MLP neurons of a small language model. Each row is named by its layer, matrix (down: output weights) and neuron, and shows model dimensions 48-303. Each number is 500 + 50 x the weight over its row's rms, rounded and kept within 0 to 999. Numbers have three digits each.
After each neuron's rows, "fires before" lists the tokens most often just after its 100 highest values on Wikipedia text that the model never trained on. A number after a token or word is its count.

L10.down1096:462586463483456461584397515416505538573535497504469448631576477454368543622459576560591519452487538566496591512520440513567451501481485425606548516534512529495481530495503564563463494537446536522489533433476511479468488526483506434502530509467442469526506544464591539478525505547462543588540508452486521424474502453494538363509449558564539529571501412496548527542501553540452508454496498662540538411544558566499515454543557493506502659554531549556517421493521419501501464529510559449514495435460468584453488406554519488429532493470532464493549495563500610485549491461555618426536518445463512462445460535543493554532578543538608574634510449577535475528476538494516470492578539408457483500529451545500549343468536552564488533597475498576433509474539545475468471542478483
fires before: "ely" 10, "ities" 9, "ation" 9, "ated" 8, "y" 8, "at" 6

L2.down260:567557410526488469419563524383486500517456512516515518579562526404376463485425471578488522487451444502523508559527538492480476555468487477467572520485464404473497467502541476502468535480430401574408419487501466517509418580482523528444450507505459529413430518476515498463581384512394498514500452448518481453574442549533486463519470605511404497457572392440509473440640546548543490468614567515440403527538520492504489562520458588546517448581483472364469426475539567468533508471450531570503547516515524502536588500430479397511511457467533559501567538589574514471478490570415540539513461505481578512405458530464382605417531540495508510526573455407410426538548443506471541504470530516470465460546506528469514549532419503592520517574506532556488567579542613444580440497554439
fires before: "ic" 14, "s" 11, "ri" 9, "y" 7, "in" 6, "a" 4

L2.down169:465533449423453591569390526452507423439524507507497503485523536504520553495422602487545463529534566412478497578469510458540533499469516418451462577528514461402511533473502550498546426558532462515467472477488517461534539478515452580561497472516522480556517499421493389569548478616512523420478527514478532514426495437502508584502469503500468497503507571536569514377586481404495422489499473537500553450584529502569445580438539529527540472481462547561483437558452520544472506448511448453506452428569472553539567432394536463504522501483494605469431514554560552527404564415535538445478405537513481508535535435372574474425424515400463485596482583537531454503482530420498530474490484451418437522430471535530465487501519491464498456584458488546559498519440603501505560629505504
fires before: "il" 13, "id" 11, "en" 8, "ely" 7, "ated" 7, "ities" 7

L5.down750:385425527521601535484537506526484460485519476583525385526424498412579428444496517511467578388511488398524514536455517469347475422468511484494457519512517520429434517527413514546454434522506485591539474495423542525538521450546529541582499532449488474586620554539550529502550474560491531567516554479506499462481483439390512488482595506482498528509598536508496513502518481490525447523518523480535523437514435549426467517492539492479525467471430471479540486454488457521555535498423449531488492510490456451431532489418507435518449566426534473509546507549488439442656519485544438562429501464462446545577490467501498531484523468465562549497534485506431550536455562457461528460434438461544516494541499559504427451520442555475468488385542503617472456535451523532413599524442558
fires before: "g" 17, "y" 10, "ad" 9, " an" 6, "ired" 4, "hip" 4

L2.down1483:527511507453519464492464492450524528552489550469531479423547508545469572455447547484488512539432554544524484605503484493493582561493536419562507481515534427428440493507509420475463455488514501483505446510537349422560522512479531507502433517455565501529593486454351577531469537580584534524514407547543524466542490583498512570390424519502541449511479645476498538483425576558499523476519544498554590460499485466486540493458427558467393525514444448489497534482557466580486509524445589435567380479492640607625427529427448550459481466540416415453452414504466482502503532557377426510504467557442468495457496481554512485456537555490535492508523451414442425465545529559513585526529394508523503571387539472442460513404501482546529529472460489461571529434554509500414484478430466
fires before: "\n" 33, "ound" 10, "ail" 7, "ank" 4

L10.down43:583411505513523385551483490505453546547566472449395551432589496504479567465552425512532440465384472493421526492456544514506574435408527457455567479507386574500445525492514439541442516504472466534480475563500551458527471474362586528533458535489466509527567443410479434465562516515458418499528473457596535540454504469516480538567428511595549472532435485472503559555441529439468431536518440511533455404502472528562434385441503488512476546555484479544544454651482451521567486476434445515475534464495464504521498509559516468468543444478556392511524563517412542490465573478488513505453596643515465472449468584520584504552527480492573507561442550562575499420533443530535507541553569499532558565559495602468444512517488460392509524492557564582488459459509447508443510548446434
fires before: "ge" 16, "ern" 11, "g" 8, "if" 8, "im" 4, "el" 4

L2.down1128:572447555561574526375523528437442526538414593494504546502493502452489406469514443475477536522526378556423451535608511541523516484473483478556545413488582511452443473504428603445424553546505444489612561521497484435409550570485562500422472536532551445516521494521524525522482493533529616542516392400506403532459535434428555568533634436533497406530530498492500507533434504486420579469562594627497520513476494556514475543522470500528561498427390501408499454476518473486444462476540433507468464564461521528532533515500518492459447481551446497530540575408555418571487431538504416511581546530507420477466460496488490500454469529464445442568499506460510555473556616560529486364454504458522450516554492490523485442534534491569516441504464589502653517555520638477431513448489576
fires before: "ro" 16, "s" 12, "k" 10, "able" 7, "y" 6, "way" 4

L2.down944:616510520478602542482430543496538445499467564460500569512435479480518450484429418398463513452600523501385447486485501558480472445541521507546477409543486539385441516443542532536510460473550504567419431500491442478499422411502532461367465551502478477465604452435509546498502533550614533523544461564508510439569468489377443512461417518609485449491501471514473485456554431500479468399516612509532560529417471421532473567440556462534450520430544642596521498508462542503519494492530463502449520468479498519502447503524532490655562507505481498467498450526548483485483489449439408442533568525493415493543360502490512453546556549336536576480504511444536513520461483569545603502453482507470440492521422455463491546535433419505436579483500505502535480410526437424451471463601494
fires before: "earch" 16, "erv" 13, "ident" 9, "ult" 7, "ul" 7

L2.down1515:521545543533499506575497405391547468522528434620593482528446517560597508566504578447517510584504503497471416392510503491499520503544459562498465521541578426412505535467482478478476493500512509517471478540498460374524495541415484492502519501492505500559438505500578537478537502463506376498442500458553503579479526411537420576455468468442533445515512494515483506503459530537424518489458584499446416623450427438468517570522491516538508569477518613514443519483475482457534504552485495471487526455494559555564532489513566478536504494490493572405541508556554510546432521491510532473538442488509488552513569493510592547475569610525494498473483429501477551501473449543494485631466571708462545535480510561407523473524558535545486557487440459607471467495424378512456575525404546
fires before: "ed" 12, "el" 10, "l" 9, "land" 9, "ian" 6, "y" 6

L2.down1073:482450512513439507474434469559496448434513348442412467390450544471453559543463565392523468488470583494459394484443547517556549459486492451498583543360477443513504565542506441459469399481478545447568496500552413438505488527424561520519429462520503408387470444518477535622432446545459629535525530430521456469489515531548482569601453470487476508425584558476507552455493470505482492523429471530490429547512513554515525587490574509552468434488550525574429475521554484448438525475533563507557518421559453541489488417534507511444477529494446521499491536531454549565445583481535417449506516528545457537659512478481591518522476485439455499528537493475525487489444470539434509459543547522498513506502394517435598394395533461425504488530493495452449432532493502516458510534528527
fires before: "ce" 16, "al" 12, "cess" 10, "ly" 9, "s" 7, "ian" 4

L2.down697:535479466453387470466403579481531494546480510523454467574516496420443460491476463515471532499450506479517435499542493496436599523503502449527538495496468582486449434537499478463487467507517476482537483523479478562532455492467481523559463460462586532567544545528572470573524466578517557532543484413435471547517563461492543466512520552519448525414498512457532448555487516512535366602475548433428538573410507517459447528501519438556441496553454447505519394564432614442546481497539525458536584592515525509576410479564455556562403603462527533445477504438590497421493599550488417423520484512483453522493576516501500476496587512472398475460519518420462571541566530527402509497516470479570454525534506488577480488511536431446477395420608566571574424464498446530540524543629564
fires before: "ation" 14, "k" 12, "ce" 12, "cess" 6, " in" 6, "u" 4

L10.down512:502566418434454516423432478492511454522502534481408380471482495531311509553472572580516531500592507483470508513498498514512546475532492526521511447465539517433479560455467413423445499506500507583577496514511526495497466432534448461581535467488445436535433550444450506566515502438506513516568511535462472546501509533483527513573395498558482521538495470474493589488547433406533566562524450562467495625504467502437615525574434492492464517457522559571569493526510464532533601546572436582537522515545518544553507431509476520559506558560489461449457489443610541508516536500420498681552504564541441426506581483469460527675450473540520411609528464439540518432537521538549496491540528457459441529593533506520371418420572569507526448534523563478445375486510511441568530499550538
fires before: "s" 55

L10.down325:543552570433452462465442547538564481570495439536495557469480477475499544445496538564505564538503595624468509527453493497509572485423491462469521485427447541465455469550424488536508513623521473567491444504533528574507458611461410590450397444567433439567482542529493514522480490513478504544529538507455499501541520485531611481498401496456507565551568544476491488524512545506503481523408547536555420512448488497533536595501528508499552428430435561436507501536462517521650447477538451379488481396522514553380528563487549522427517460465508603558460501459508514471501531509425549536422454486550486528621493559563594488470533498449444475444581526562621450479514609506517603493548426434418484473426520449576551543482554520496484581534479452511520528440452530498500516563500481
fires before: "0" 44, "5" 7, " as" 4

L5.down131:545571541540489439516514495524448575537534548486462431544556661533494543581510513493472529497510517380559442454462477414529447492523498525474561584447477414532487467438477449419606446437484464537582466428519490418537548504443550468398426486510515508500557419556527458476559526495508531496533448481480472576594459615461508460517470494580514416484537530562538480484485567521540488408487519487501484446582483527462476598548434473509471452559482551592436462552442471582469455459433463489447460521630496417488466514486539491463530521533429490548587577439439481497477456553476608519425465468514425578446573510470530410505445470624616469503444501470473509409453462503530520439546460443504486468446456567442467409452550453503544553492471471429488514474462599521500607483553470
fires before: "ro" 29, "way" 7, "able" 6, "as" 4, "ts" 4, " |" 4

L2.down380:524466488484537566452463509473526495573435424524501557606495442528466490392482414442528563501530403409596548499466422470583560468440458498475438485559417545483593486392483556488490512443486543432487518532574466481452612456515478526346493439505592479494571414591477487481552531503529512578536549447502497523533438568521529521536588526497547397494534517447532457547529552548543518513423447554453466541476531504509515568577441420495494463474500477588539516475520595546482508529434599416516511553549445459489584472483470473428413487537508418522529546475553459474445549521472578439467498484529495578551467510617441529507516466442493459431482508510477474497496491553455451494523521552511534497494510420561506523548571503434534504526498503539589525442473451431478437567507514
fires before: "ed" 16, "ri" 8, "an" 8, "ing" 7, "iss" 6, "a" 5

L2.down913:534489522525467521499497496424440538518563503615514503489523452494570495479511552470531606526550571429504448520587466535614531587441507555460458509472570488522448580522465441507468485503539563492497397548551502521521558464522495537560431413603522555519509440341517512438498400396499492513474461460462560537476483489495442590451432535492428474564595504473468401421498458527450569568425507510499522516487488520548534486390570475521464530517461549438496493581541430528606461538491425474452428536499424463478486534565466511560515497393510474538542562355487481437384513485421501454531452534512539449514446509472472458436446452398555598497599504583540514491510475514393470472528431558589474549528559543567392564507499492508438494435456547539486458504456555525591549462528398
fires before: "ad" 15, "ack" 11, " as" 9, "r" 8, "aining" 8, "ain" 7